python train.py --n_layer=12 --d_model=256 --n_head=4 --n_kv_head=1 --head_dim=64 --d_mlp=1024 --vocab_size=1087 --activation="gelu" --norm="layernorm" --norm_place="pre" --norm_eps=1e-05 --positions="rope" --rope_base=10000.0 --rope_fraction=1.0 --qk_norm=false --attn_scale=0.125 --bias="all" --tie_embeddings=true --parallel_block=true --init="normal" --init_std_qkv=0.0407 --init_std_o=0.00832 --init_std_up=0.0407 --init_std_down=0.00416 --optimizer="adamw" --lr=0.00147 --lr_mult_up=0.689 --beta1=0.9 --beta2=0.99 --lr_head=0.00479 --grad_clip=1.0 --warmup_steps=444 --schedule="wsd" --decay_fraction=0.92 --decay_shape="linear" --final_lr_fraction=0.0 --batch_tokens=16384 --seq_len=256 --doc_mask=true --z_loss=1e-05 --train_tokens=146200000 --steps=8924 --dataset="wikipedia_en"
MLP neurons of a small language model. Each row is named by its layer, matrix (up: input weights; down: output weights) and neuron, and shows model dimensions 0-255. Each number is 128 + 32 x the weight over its row's rms, rounded and kept within 0 to 255. Numbers have three digits each.
After each neuron's rows, "fires after" lists the tokens most often just before its 100 highest values on Wikipedia text that the model never trained on.

L2.up229:151080117115104142107159154165124069147089113148122069164121130138156164188124133126139126137145114165124100203096121086130085078143141133131108113099090108111139112054156134137105158113136134133158116107154115165154157159057130070154103193114117128094148133123076089174117114108136152177137121110076094097120143134063155150173126095069124149108140222150077138116092123178129136148113151160120110115154122189076076103086093105129107128118115092159076139139093161158101133181079132165147137115186092133109184141108173159166083144144150108142143159163066074130095224196113198143123152147104135099094089124071089084168171143130096157048106115151123079133168167139114120143208087162172145125132132082114160126069152103146164123098169115150123145167148066121154129126121160
L2.down229:112129154224178091184123134104123169126118148108153181110121125108132128127087090077047107168127153053105152131157114066142155085160149090117155127123149105160081131116181141148116158095118130177158161120129113113182149113146108183127147067087169123130124098120163118177124167145120122111081082106176174094119120125136102169134164146129128102101125098111109124167069198204053110170169121139146127094139155131100140121068149073092161095098141185138162169109103147107194105112136115124133107082135158149074119103105175091087115188055157080062099099142139128099095144151124077176079178145133121105167178133144081181108174111091145165165118086117178186089176106103187110106081121120103138094127108110140160167159122100127119135102162109146107147145129127146139091153167137
fires after: "eng", "oy", "ber", "f", "ir", "ug"

L5.up265:087082122109130112097122106134129095127182120182200130129141155127125117127144115087134123118094106121115108109115127125170135111132116180215108161166136109124135105069139141113113067157155121120167094146144129163113150170174124168200112159088158108139131121170039109094111108150139103062131074165084100096151125123123139069137098116115160121187096113148098162154088100123047172133139104141149146120144149172073094109145163153064105056122101160123123154168131189152119156133186095164040132083106045152151134105158203150115155036187140132179181105078108103102146176133117139122098164143103144182145192133145072110104112150073154151147122157117127093128149121138180095157086135095129143091084123113083098127120069110121148163135090116169141113167131124183163156144124116
L5.down265:104155109111114145136115116189150079102129152147111057180157112080119154120104088132089135134150133109194147119071195165115144140150140143114140154148134123166110124073180133164175137156129120147131131164122123143091146135069112137127103115163139171124118140095134114088154112113132104051214113105117157088131108166146112150146210123081120129141154119149103122157065112081120160109172125170103094116087111180081100114129146128111129138105132093165178144063134122154075076120102152138174139096143127139244093091116172169122119054122120146108078126085095105116181121177167122152146111217167113151095088159053159163120113155119128117129132126182117102149141082132140116053127136153168166100147140186136097088155112141054196179129157097141090133084150084151130090172104091
fires after: "t", "T", "s", "S", "Th"

L5.up17:116134118095126141062105048081138124143124124139171105101138120108182084116151134050107127060120097145076118104091160135152094156099113137132126132122143139156172108137159045065075152109111176128204114098145101154122129170164107149083112166107162180145160063123098127104120184119152136109124175102120126175143137127137113176092095189118139095130101107112114112110116125137118146058117225126104142121145143160124082166118173109116136074172107106106094131183150152103110173115090090112134189099136113147165114124153160179134146116173149050168127149165122159132148146111097133173104133146157217110139158121099119174096168134070097133091167120132161101088091143081117154094192135125135201130157149179109141090085152163067111152117169142155181063111164134145141144101092184
L5.down17:107119160125167078114124159172136094118089197128079081163168067132046145167140123109117157160151083131118164072168167117128146102094165122099150110143202110163179151110093101134124114112118092194177112155048154106157116141148138175128127086081103138095143153137121079137120144143102122182092102124183190141117106080128162147182122114143171140128083139115125183137175154109127084155142123134142109079104144116155133080191130141094127118165160106109201101127177090099130121093090121089161148183155134114131127096138191109084088166125082146109091106122127128097106129119123134063184111143138113081088126148115122168147093128209135153085179170113168124129098096155136199121126154171111113070089086105099074039114163101187131160145126136155127127176155083084095137161133134
fires after: "T", "P", "Se", "J", "an "

L7.up38:108113094106148101163218161077139134175147119082091175152178110100107157062087110120119148098095143130174134123095186135184129137108108138099096070149077134122092080072142100079145101139150092130149108075119125137092187160096188102142061109119148125103154109169119113203106146137079122136173097169133141128167117103121089164037110178136110096078084133073103160166175149134117097081111098140130127140136135120123090106141172072095084102142144190124168138147120148177140148151127132150143123118091182141086118064129073129095188088144123157135183107156170081109161085203106157142170138130120141105170093174151086123152124096167085145139100177079115168093116124131166100083108136160169103117120148140089102122139106106121101156123195072113106155099074105125153108109136173
L7.down38:202126162184128137070085098175160150132110124132199133127132129112166145157132124165103127141087095167147108100064181110155045075186132135141186134154149109212137141110184139121107117130151126096108167113091126108158132061135097114059110171076103165107072101144111156145075191078120084051116147092116146156175119075094088059171158128123178107103124164151160104140134115142149139149097118116053139120178178152141171105132088115108082161154110113080134134102081105202155117151079145123127145120114092146090124119169114132152141154080184142152131122189106110104140145060171077168122142140137070137140078126141069145158184137104099112119123110080119095155166170108096112156127139084126092180111157147151129099142171156108107152125107103096159163124105141166153099128140127
fires after: "ef", "H", "f", "h", "of"

L8.up925:107120122147114112116129105128112127152178130132140118173125176121144123104143136136171126121122145160147130149044108092125113106182141196095153198161127113111152128134155088110065120120137125165162108117076157120104150093103109140148122164118124174134134104128152098129093117079105143120159126097125029129126119112101210080139095126098148170133140069162154095069065045138109127078119175142087160098066134143150124132076113173141137136183124101097144169113169127127156122167076167115111177124139189193091144136123150126145129126124146187118096107122081087163132108167175180099087157127131161157161146043149134153133097141075197143205147112105103197114097146180111097136141127125118133173143121132150118154098087158187241117061089127178165110088165140135143147132085122
L8.down925:106149157136075141134168134112131085129076095119110119127157161111120185184052134161188126135142091090141174146117114109120163158093116081083174113134159087074111152135100123177155113118098053122118140084134116168126126140201097139165143150111104133179140107082099163124105138132170156127203118120114129170110101214110164156149041101122128119166158125149122166165155079107137135144166086089133119155070106062121159120075142125154166163140119093167171150109103117103110081138131121096164122103109133142170097128118158156138113120172144117151133113127134142119068119107121130102092149095180145178106074253147119208185127117078105108146083135131115103139057150130113094137134150127085115134079132114198092144160132126167104129135086098088121076205135165067127080128168115
fires after: "d", "f", "R", "om", "de", "F"

L8.up505:142120135109121122153135101147109151082168098169104147140105166165114090101105156149102127123067096139149149101144141123155133077133113157088146175122148147118124103138173127106129149126108121114126132169153140090045206174129121151152124106077163172192166112145104138142143123091176177137150171108091157075117094090094111129041128116093132129135092147090086119154085135100114133146123139145081127141182152145128123088200168081086096172140145130144099131090070131118101176165129138097132126130155189162110093099188107148119195112126108231116116076131150144125129115162117122151132132130175094194149102172182098160084127149124065109105125184172112109160150133123159114156112131167160069132085101214072139163175085057142067157052152184105152107115093081138158125085107122
L8.down505:177113157151102111130139157131073145111117177162188135083140139089183143133123089153128134109143107136107148119072133190156185105133124138152113099112124156126087127105087159108130103084076120141162235091099151101127133114132110160106167161116068169072140114091141094095102145082113108098210125110112114128127161078171109136092192086123208144079097150120138125106132150118162145086189102171182044117115117137158108154038122139145106124119106085092167143128083186104170088144131148135136144173120148139116160132113149110100120137108162173153071073125110141104105110067109163145172144070102133134129197145073088092171125072161182141173122105107171167128115123107087141052106171152108151125129131157135139161214135145110115105121068178155149160159131109148126105149138170
fires after: "to ", "Sc", "f", "of", "F", "comp"

L2.up266:136112141160166139105149071179171110122102157148105113137140115174075131112156139102086175140075156161181104133132088120149163123140158150156132177123116132118118099115066081161121167109166125151098049056115123106124192153097115148163141119136145150171122079137103138094134132144146118131127101146156073069115140120139181103118106150118121088094127110113063134086059074151098137109121119173089107124169126142093133134121157140145122140131171042106143101162162151105144206129178157137150195122121125136076139140168124150086124074157154093148183100142118123130152191135141146154082128173136150184145109093096125203108025180098138165070114077181185146136105114145141134102085153080098135147143123170142158122104053169118142112113167158164135045193140154111121152125169176
L2.down266:100085067141110072048074190079165144141118086160119111124108050138068158154109135146144152153213137136207154137096143118081203128180114150178177184108103129104143117095094117115123093087131138134122113100137103132140126096157142117106157157090144071071163198183127152144088128104161156138149164056082129164139110099187105114134128133119172118138152107126145110125130134174103115134140150166130134136120149149125101198146139133130131152185156117175103125123132127131161122094060189134165146136094182105172099070086141101184106143172128040104160189140140118112097119079134129123142138151140132082059110121222108139187118154112146065121108086157095104122093157122094104077153157123137098131132121102110151124096146124140158062119111089152072114128168146131135131126154095
fires after: "R", "B", "A", "c", "w"

L6.up460:146137103132101146101155116121132140139097114098229113143123222145129124157137071175162102126081137074139086081123138142117095154134109108153126158125119102096141104064141121121065066096134158194133173079115109167098111156126149114147116178139075128137152067157096094133123117080111100125138128156099100117123081091101096139119063126057098127079144158106173183110166129115063141093161169118142190134134172170087128062096150135132087084117165101107174131155141102127156128099118049086111125111116177155113130160101121213165089119172129158122079137128133093180158157120110113181108171173102150098139127163082089124171090151132142190112122104125123146115114118152094135168090106112084113199206128067141158138072146140153095129157115156150156098166105154108160176146160176
L6.down460:087143188137147065148132178040094160111107156083115141125114126132044150079146164140118148137189146139070116125138102150068109104164101166135148171112151155150133105208088136134166101117104143098038185139131086156126152147158135123129129082168136112105206120096137106124168220172099176124161181093126172142129100155110124161211142072159150114163136165138148162142107146095092074131154092168130093097122101057099125153148063106091083133175187108177124136120143142086102099122140163171153100165132105144070106112178133119103121156105122143138159127121184162102106144149096138139176112083135114146062118104104099111155124144159109096119122158135137157111136069102161166126161154144180127112105156174109075110146094103090087101124089127151124199097077121106116120090123120
fires after: "P", "T", "-", "et", "ener"

L2.up274:123122109134182144129151090129143094112132115118147159052152136154088175129190134125071190132053115117103085151099116107150198137154166095098105140147113152113134117113156103094138144102084143141142110107093108088156165152150076057144170149130158189195112142090117103158074131136091143119125100159123081130183133139124090108132044152161098096129134116167091108125101127054129158158095079173042107130108140149157110163094123146106108067115088060172164117204169144123122161099090048112127146099113179131122163149124173148087120133159145113117170075134112115134154114166146155163086095167144145112153098117093143171109107159152184138086109069168151127203154109172125163125099165086148153114119124167078055053120122104148127145164157137123156128180157125104095148160156146
L2.down274:165139167119074071099077169117080141144099133150066187166092093204194176160119094111172103121166151132134198121117142133084136130151123105110169143114198132136180166109178113133179069116132092154106106183134096128155092120125127168116089116138147134088129152181084103169106108100116107129092144145130133136120125116150207131168157137170136158194114123157066107158101147130134140144141093136127068136150142128126096199151105155126128074116077122124100104131160138091153121109115170154081092159076185081100121089094080094122070152098072153137112092155106158127123159176173177158185104145114165099111139052165127116128117186113113109073112102080116120171103186153150130141101044114133091142099077143121145146129102113138132115157117147055090125154146119114192156187117121
fires after: "c", "R", "N", "P", "p"

L5.up695:105111152118162159101194116124153175175092102089173103119189185162134089154175123120080142129112100110162197161108110138134112131151152142115136082162087107100146083113066114148158137135111199125124109116129071187111146111138170087125120118101165129120111087121060120059113179072164183099158134135118132105117098148104167119152153115122145156137149192111133079123137096085079142137095172131063099167179149166152124122066151134158076116116141108141143151100073128149132116153073153118134142094179130154081125131148124118104091081103193134127120139137180114132144137142133189181111113130154127110120115091186132137095140169121117179128114095059141037156077129062108149162148089131230141041095096148138180065115145151151077160121143167109114126082110157132135157110101129
L5.down695:130173085117149097212144124141075078122060198087105178111088125147181164056129147073212073155151132121160125155208151141100114129136129090108114143129190123115130126158134147138099156156121108130177132128189114094141148119180121155122154108137136093108140209157125089154152099170132093128078089109115148182137152122148122164131155144150113102104134113099138218165106134131119100123161114056120121103122130083068155181099064138165112152094073130156091083127122051131090156134169126097135126105109091103123155154136069115146163125142120171080108098124116106148150125153104164135118133149111080176156122112126123130097137116082087113187129125153152211146113107120107136087129102131173197119096087115196092141203066099130081079107171135120127137120119155105147191140121124
fires after: "Can", "g", "i", "–"

L2.up926:105091134110130140129108174140112111152138132114190124140130181179127122127073068136123140175082096148168124180126072098132151096115156166086123146067137129110138144108120137090180086183101171108065153143142089155102142116116104099142093107143133086120119118124151078209147098118175083154119058157131096142151150091032153088185102134058159090126140178127148152098183137139117153089145183125147051112159160166059094081130117148137121119091072155130086116110115129139121133205096179144126161135185127095128164174130100172110186158125136092135103097130083083137148155136146179132118066126115134160184117145095122128121146127096080172182125152114111164133115154030088125165097097140147126100135125137104134158134121128101124153084076095138186166104116153171157174136181177
L2.down926:160132154170130097137142135159151126128112113104165064110111173075185120150080123104185083098111150112120153117097155136151073163160130139169131159149155080098124167067162090150107138077188101140124123142120118161182112122097106143130139113142185131104133108107120164078119166181096142095149174084120117109120113105132137138165102118155127131132089103161118132130052127189172080137150104174150204074139114093151171118104115140119165102195188117162203161166161110134140162111128097104166057125179117134077151090094150091112075129134155152063138084128093109136084142152140160122152165104135105153143145109064112124175087100167158108096125130135145074120170075190192104095119099152092149167076155091139148060149198169130170137139107130113112138133147011098125097142137115
fires after: "f", "ch", "d", "st", "F", "ir"

L2.up511:134085170196144182138160162158194108136127162081111105105133115147186235121084151177150130172125210190159119087066169117127099091115124103146139170089108166148111131151120146138118141149102175117098141106164077155139146153103120129172093120135114159134136175133062113150095103117112195127122145124116128082132109147152092096126122145130122175119097128147084166114142122097146151154025143204109100125134163146110114140153126122125117130148178136126162121118127171124125083132124024152131103167123150043131114115125095144133127122159166137123176144180130117108124166155121131172104128141094144164076134026076089174094116102165120120125183112133127150116156151131137109150101076100108156138077151146087079149123112098105073118136162076103143148154153149068122074085166213
L2.down511:161119115106070128128136095102124165159116086128150128131101170089121082099135082126083127105178056104090139153110133152102165127148128138125128132123091125047170065118102167151217092093137102113143184142110156113129059168164121140164104149144133154081063079173107148112149150136127083148138120126138117207096131128147110155127114138083156104141119119090123115148121115176109099067170028125145117145123117127161146119129187156138177105189137148118147120102062120134101181084129097124161152148119088171123137117099149099122165158140120105083177140107116133125097144070121064091107186113150149048113120107143098137103142112110151170135147103119156171098167149158152156131193158211186146113097056128150119134123140136145232202126126148152169145100148124149082159087132062
fires after: "Car", "a", "il", "res", "ow", "Al"

L8.up239:097072144152138132122156130150162117097141129147118132096115129073119130133166112120144083146085049157125119113114066128206167129113168189155088143132088177104132091151193175119094091136097149105150127170119125127104115166125133122205092123091115116127123136149115110126072177089136126095184112094121134150125072134084167105170149092141112057094114141099135142092091083139048056115081139160134159160157104188123169111083087097078090054129177079096114134116159150183126139130141132122100121164139111132131116129133227160100109136188098135080145081187081145083182145118106164100110057146129173159128116162102086090110096108073177097152150128175125093129145103108072145133182146164124128156164110164123087113107120164112110177107153130109178117106109184137072117124098119
L8.down239:102152175127110087188191109126136098143093072090124081124134063136160149141108135166144087188115117159147113130166123084152116186134086151145122098122130111135132097169148116103070159079146191125167079150223085112144118136191162153150111117176134150144097110115135110014128108087128162154095096104127133162068171155170146106041120101093147150175114108060159145120138106146147114155124144101113141086176156123180137198090162112178134152115122131137092164094102168127100109152116158140152067143158134091101118153130152149195119073102176081105092147121172115088148150127073079118141143142094100124071144103111162154098104133172103182137156150149150161126118122083110125133055126153109153127140125112123117079162107190159090124149117114187123115108083098153132162124110045
fires after: "f", "cl", "the ", "sp", "to ", "l"

L5.up628:193154085205117123088114117144124110133122123146163122096085129152069119150130127136094107155074135099133091168105126128180103144164122137177159146132127171110070100141096069140055153105110138130089126075108121165082099187115044106096052138126213104111087119174105146160134076094145132083161147164140079108139123121157105150050063147206122145052118143134114129173119132132126142155087061150101126137132120153052142132127139136133142138108156158130188091117073136120102171125129124143186124124098144184127143108112106151176159090154164126116069133121116115134199129133148159176115127107155102136183127125124116135115123124102119101112133146145103108177124083059185037135143164180129132179134192140042082089138141124141146138174149133112141113127085139086166160122143155
L5.down628:134085093091098117141155173104098122108083127186141177172196146114107142105127123122088157124085137157115209132169142083105194124112078158151140160096059102126144182126129151082165105145082145182116184095148118153149090104155157096083195108091130134091131073115128115133180157115108135139115161076126139155096134111055115125146103094126204144109205121119124129101084096126132166068172150138153091116110149147157181091071182122161174082144089171117076113124126135115111147082129115106091130141129166127125079169139131150094103173062073094146200117066093169167105114144140136143128107166102131130146155124122105133154123128147140122089094088154146214127148135144127099150131103065118117103153120140131172125161154156168155122066156126126108138203129066169127096166152052
fires after: ". ", "F", "ur", "e", "\n\n", "T"

L5.up609:082118136117162128107153120091138097089087111131179169164135175152127110136164124126142090118110087141159124174134173116136121140125081199126121100127113196142142143052127095094092123101165125168175157172118138120086153147109079108117128165099165169232145097078104194121149104139152158116143095073115147081159147184099135111110102129093060030124133185119128119126065075120104148132076204114150091188104159135127163128045128090151124072110146105172180122132137132113082192130112086068165126101120171110133127122110144192085096092138151149140154144139139181163130124120139086158105148157143130165116143099114182169107063158118056062125128104137116105133138121180080154134133119154170080167125163110074144150088169088117123114102127142129172145135121148116074114142157119
L5.down609:090139136095094120154124101099137159103102142134203167086101122150043164132117067131082138159130118142137191128130095151145127136136098161151128114105105081117153161162168169176121103121120171137178136087155073146110156134147204220070125103178129110119119139071147099154206157070160082083119156147173167055117076091124159098088220084127144122147150075073154117110083092123132118093090128146134131132101153140098114146130118072111144108071083128151103142056150125116173133127146123173107156205110211123103088148120182162123157128133127172140141143133172169096123084102120068110156072169146123112089103122122147096168105146128128050118135097128103090145121136179146081132152153158122109104119183104103081172140121176129154113157123142137171116121161148173149124135149105
fires after: "Cl", "cl", "to ", "Com", "de"

L6.up204:139087145138114123071091150121157138156078105121161070116209171142154131130096162135119120134124134150088112099122103116148081142122132171113075054152099138060131138111116158130119148205124154152101119109039106132147113090141118101165086108130132108048127118108095117170123138103086107193129184161156101160112067056092163151109118156144107120178142159102089138130100188112137165101143202118094139192143158147138113077144152125088107069180111093138153164137142145176136112084152113159085081132129127190093157187165114130169129083106164123140131133171124116109113110168147172128171095111176153145140088152196190106165107082127107111143083119175111088106104160086124129129127108135108128088136184146102153101107094187118132099174071155127134118122155080049205110105124166
L6.down204:101117157084070113196090088115113147110157168143157167125091139148108172133166125064115096149129173167093164121150107119156127098141130120145175115125175124114217114182118135139097093091174134089134138102140103100141138156146134153132155139098099160139156111150117114129161098148174142074132076107122143103118111149133073087166150149157099177115121120182156124156118125103143126128123068119099121058080066123156183222123100176150194142097143199083106168137123160100141213180110143165155142106152132118100074154111127125117174153121100133157131106150121133155128130065098084016140139130088069123157147142066131167094147134119107124147112143083160090146117122175169142122170072079137131186162078084146084143115115161083125131108147131141124138093100100129066188101079067
fires after: "g", "G", "th", "of ", "o", "i"

L2.up762:153108129183117115148158145123139079149123057112121090096111086141142120167106112079147082166111149133117126160157137160141136149099100148103131174121117190140055146137168154129108142122156186121119137102104127088145128182101089103117120196074178139067113126151112099161086044138197160112103146107139073096146101192083183128104155122129105121149126174113138103138131160106128139102043146128089112145110127188083076143078128105136148124197133120128064184110124146124096123086118125134096104098176158136082165157095062190150151066118175158173139123131108104122126199108110200145155158200119114107137106113147128187146100126199089117047157130145123100140141146148101134092121135169176177125090142186128122139118157159103122109086150203144161107133094120106110058099116134
L2.down762:154111121132129097164144172137122136119140109151138166139155155119124174093114095115078139137099120114124154133157121080143158064133125068107085103051147101138166139149131124112172169139071117142137139181175133184142115126153148202168103094169028141135129135106141167142152115161121111184087139096108142098127116147105109153066176096142122120193164120087143104141129171117140132097130094153166132144083100168159140100124152138081141082085146141167158091164181133101136085096125124139077119137087171178101115109124126131056147149106116142069142158119120123146086191132088110167127171081101095186091107179091070132150126094151179114130108061146105156109130123126189134177129090118120082102159149119175147157195048107146044094097094159129147132195133171078180112170177079
fires after: "F", ". ", "St", "| ", "."

L5.up306:112144119145139107107090152116093129133144147074175166142128157172106124109118041125158136134136151116056118093104144172090167151187141128171135132172130151114136148132132101140121074210143102179068153127139125119071167123143127158136075162070131110125115115109127071126130122118163167150148150136141068099142045126129099122176103146129150191155118112135105173106122070114092119101107164145104177159176138185031105130164165143112143103131128092117119110096168155119120118112159175117115156097140133161142191138144130191081095157153152093125105126163164134196147098193100096095133135100119133105125139101171156211153134152153104092137140133111106121175105128141135145083184214147165112133157170146134085132127118105135111155025115119154111085127195097036118109099067160
L5.down306:127074091155118097132191131081118156139131140116087080128124119087088105109131171166117184132201119116152116089156080079124158105121127103164105115058181065145108144105137113103141097137090144115073075157198048211144178125213074100153117077088137159123169049125114130151133150096158086136110107133092144158130081074142162105138162106133155158051115175118116070090164135151188144118157110144113160093130160115169131146116079198136080133140158141173106118167125151120134105141144084154176100100183118160091146152161160160120166110126101154135134094165074096099107173132092096144145117097175149181134100108159096147170125166111121123151088139101143132106113145168098139108097125147146151132051105118156085150137191140120141124133087163109158134206143136107143110157144074
fires after: "d", "ener", "In", "de", "re", "E"

L2.up117:132132142150102124149192204130134129131133070172108099087153071123124138191071119162127167119134140141135102129117125138196162052069133170135150097141114130154144124121174148144124177120135137115192113137076108121114115185132105122097142110160119123068158077098132099097090129138149110140115190179066092103134134043119131075168089158140092124094112119094113186131134109125087140140039136137127164115137128173154074165114171088167105144132097114113108168125200099075157110093121065087115042117163115102131141123119101174142111144096130146068155096186111158080129118140126126065091099130148098159098071165182160151154154168165108158116144134141119055117109186183159091173156140124129138181124159185174126141162115121100193158160146118171112139163141122159113149143169125
L2.down117:138105118081088130116207187192158104108104105161126172101107128114154084116144057116071115118198098113170117158124182118100125163179137108118112104152156132092121139104192116133117118142119129140087155126194106134152103097131195106130092113154172120130133156145117162101124139133140104152115150156132117149103151158096130129124160091144121090114143111194137093113110055115155168077181134116171095190123141132098124110158129158152109167154163146150130135113129134151071109145115217125128171151095195101130154117105166130150120096083107096119187125095173059169117124130053158156216124119152081196183179059077180132115104112111143107162092109140096117055126118117105134057106127157136122080142100094106151095140131096145136124105202121098135116111032147098092158081146112
fires after: "ou", "Y", "\n\n", "r", "ro", "M"

L2.up938:125111138130146148105147150174141053138129136127112131168137130057159087108093135124099151122133100074114073108131186138155151142147173115104157117116095164098106184068089106089124081094143199163061127146150096072095211163101130052110143109124113156160103059098102163187081160104119133179137118106102154096161169140120079126144105153120144143105086183147094137133086085141164047149114138163110120180202146115161103093130189107126119117091064140126148136169153152098103192192138167115109106065126194122139133092100087117138109202090112095113194078170155124143131140133147080127128170144113149110161164110090156154165125136086123192108162128126120061115060177188087120112147169133135101130153141117127142146106098139142115090118149131153164168135148108141097146128142159
L2.down938:145109147152119186162097085102204120090146166149172125092152069091072101110090105101116146190109138165183132079076184139153103118169099180139092141107137106141150130110159147158133182139125176100173124167144137109116134151185110186129111086087134153151136158090103120094141076165119117139200112111136103085096097132139071096196170099106136105140148090016118166110069124192176077111093164144121142159126157113145138154135142140050101185138130165129143172127160195140127117117133147164154173165137121126124133134195124121062111107145136080176093133167164139135121134125123167129116114130161130099080124065179144132106101113090146155137128141137099108127137070103131098131109121138108091097128151107057113126136151170059139107110093165081152104043107150183102134107070122
fires after: "Le", "cl", "ch", "all", "ain", "Cl"

L8.up733:103170135140153180041121081139139080164076069079131121103128167122091113179039096145184134149157094184095099137136184122123106110198148126172118107089067149079141097163149173190117190095152162136091121096154111093112160081110066134096126070137108142150161136153094138147102108130128113128182121092130095096145139117113204092079094119120139102216145135140141154095112111158108154127067082153101090128200128131128112155143161096156109111210187111156166140140132135134107207152108173084136138131110098129097190083172141122168093137141132148165116122146109175111143116147140172167119143097097140119157115119112149129074155132069110140139090093231150113118140135126123133123126151115095133131139093161100177134136118147148148079155166137099136097106130077144163168077152094
L8.down733:116141190112087078166171180184136095116109164133128164080092116068128150118189073178142163115131119084142127104164059148129080108124118152174113082093143141144085163101076101145166083168095104141152174147111114071139132118152135089132182166151158163167182105149105117119144129119141099127143066184111157121148164123167134105172114171162138114112109179159165139079157095125112121137104132151167145115149117087194110097190104144075129119122143149162204074167097037097133086147131019114113140177153154124133123067081140130110149074106120197100102017137097120128149142129071126124101146109143165145129142131097133176147132071132150113116164127074121150145167143084109100163139126125135119100104135115139144141137131060118169132156112131148068140128166171146110108131114176
fires after: "A", "th", "t", "O", "("

L2.up375:131097128156148119140117108169134155136094067074157071147146129142120051150070142155188094095159126094173100146114166080059169123092182125174147090189139108156096096150144156143146154104115220130134113057132082117143177115203075185143167095079099143105159127121116111124118157138152101095131123140072097097128161087123139112126094170029157100175116117118128177104199096133125104164095103136080168119178111141152146117162166137151117109143140113150111088144170091143086133114146109091172115131107127117071130095145112154113150122173118130164116094126106107064105202081133063135126157179091120136104128133130116152114152165134139127133099097155142067176147213140140139182122073124137073151096107136103106121171138131169171117176098137119190118145113069114168154086120142
L2.down375:128109104079094129104132135117158135153107137073167139114129122120126196100186132125081156154120148131072071128178138114090052109117166119058146153070138121162090149124099087141174170131103117077142178158132110173185151090089099124109108146119130156137175130104141069093153057162137175089120112165152105155155096134169126144138114112187126144095139165107091119143125144155157176128139174100172118115142135097124107138065112139086119111143128185090179103186109179120161113118110161125175136173128101124139137146131118076118055098151181141097135140140124144134080110204135120197183126122086106154120052166109206098147070102056182103144175098142138164121114071132128063132151193107106137109134196186157120127128128090146130119150107146112079119069132128154077107129185139
fires after: "O", "A", "S", "im", "'"

L5.up373:159139102110121151097178183112113140145170148144194154144161134060130138151176112112164090108117098170087073152082097168134114182119137147108130113147100120193178066147097154041086089142139166092179071121142143153099173166117117084128139131092121150164126074086165110067106116109112085112159112117173182126151107162063122143126096115130116074064157175158126134136090122092105164105073133183145145076121125167140102101080181102090141067120138150113123169118142116094089126175096106152100098101132100124137142078114118132115151084153116150140111066137080134107140220132098096153107138160124141134111126167102080165145158107122188098112171187092109097103058079122134065153115189130136140150116155123110133178136143207122156196117134155159157140115120153134107127172137075
L5.down373:098107176138188160190102132101143155128109142120116069168166076076139116183142138190126139124163108127094125128154139108105125149125104121142121189166050164108140115168174122163172153200140114171081089133109088160144070146125117133176133080124170150102080185129123112102107094137064184150065156149108137076127158142153156165122101115130191146124124059059135062135134102079116086137078079093152121114138154124109137110162136157101161137160147131173134122195122187114104155117107102154164121171152131144109082080130089094130063133108143127153119097136170112159110122127133140115141138105131173062125098126121207062175149164149119119115108163175118134082088117167165167161183149152141117104104083089153127107160124133101120138109111125094093128091167062165075083106104044
fires after: "L", "s", "N", "S", "E", "T"

L7.up566:098118167126171129178201075116133172179124112131140116106145136141171108096096154166140128173151074089100123138102117128158153178119183193144077112114160096108127152165147145093081164120087159090134148093161170087101120161147141130158058148087072121172103148105162124188102147139178110119149118070127097179073100084080101159135109123192177084108106130127125132117111113111181118141131120188117085169185116119087193182141143151152105127082103089100101077126157161103120176214185134168089125109145143094090122122114160118122175164121130084164184113150112130146165131120188095129121133138151106169087089153132105121129121157137088140126158066136119122141146064092121106152093082143173181095184105186110133181093110140082111212114126098107165127088146145148073117153154139
L7.down566:142132152126139139147134151128090102103092120100168110128150125171103177166078153131120153143122101123181142114113108150081131146070042130064086172149127102090124117174175153108152217129149156166156091087184128163161131117148160130085108153155126073098117159079181122186082077145134188069132145201132161127097160120102110083126131154116095083159113112084203137143200160112098140125122136165102162090048092138129141120183160169146167160118144085121071096155103103169157105163136185115096101131141075070053142112145128111135128106127072147097177111105150151137076174147112141114053103074168159091149132117147161171125104143099109134123111127141131086146122111100100120144123144113145156106134132125048180089101171093187183120137134128148140155134061108118161130173109146
fires after: "the ", "to ", "(", "He "

L5.up102:123132126124067141145125133128182145151165104137160103117172154153152118154138116135149176148109103182139065087089133170135141162145086133139096197160097124104139123060129041119098114115170238105148105111186122111147150174110120147152198171112170099068105122157128089089100156095108171104136135145109122136121073163135066166102101163105083105141124160121104158131135074121060159110109120150109159069125122105124061116091151091099140136087135144066160172122095170084080173106136162158093206133147114134146147076069151130106113103142118115187099132131124138116143139138101104159117135153115134156093118178128044143119157135046161152138151093161088079118107141044143098112114174102150163144135134100058179126152161103080132171144175158125141094117112174177138129108117156
L5.down102:132186111122186110112135203138176139140091134112126134122095081136070098148101072151113111148115106114124164095138120159088113093136183114110136076124169122168117160152124198195107148181090124136137148087119122087130104141151173144099155131143173095127095169170121100098121081189082168135168093154167160120055169157162127126133198125135150161113125152072101122165103126116091128098162112167114099101117112148093192132126108128117126157140126147101087059107089115127065067127094074169121112134092084142136153141116131061079175189110121116167136160183111066108144129175168171125148122182138139143075106081143117123130186207110107155090165138155110123110134123135106212128137144206150135137118122116081143103159074105158097148196108099114071174123112081097128124089152088
fires after: "T", "t", "S", "P", "C"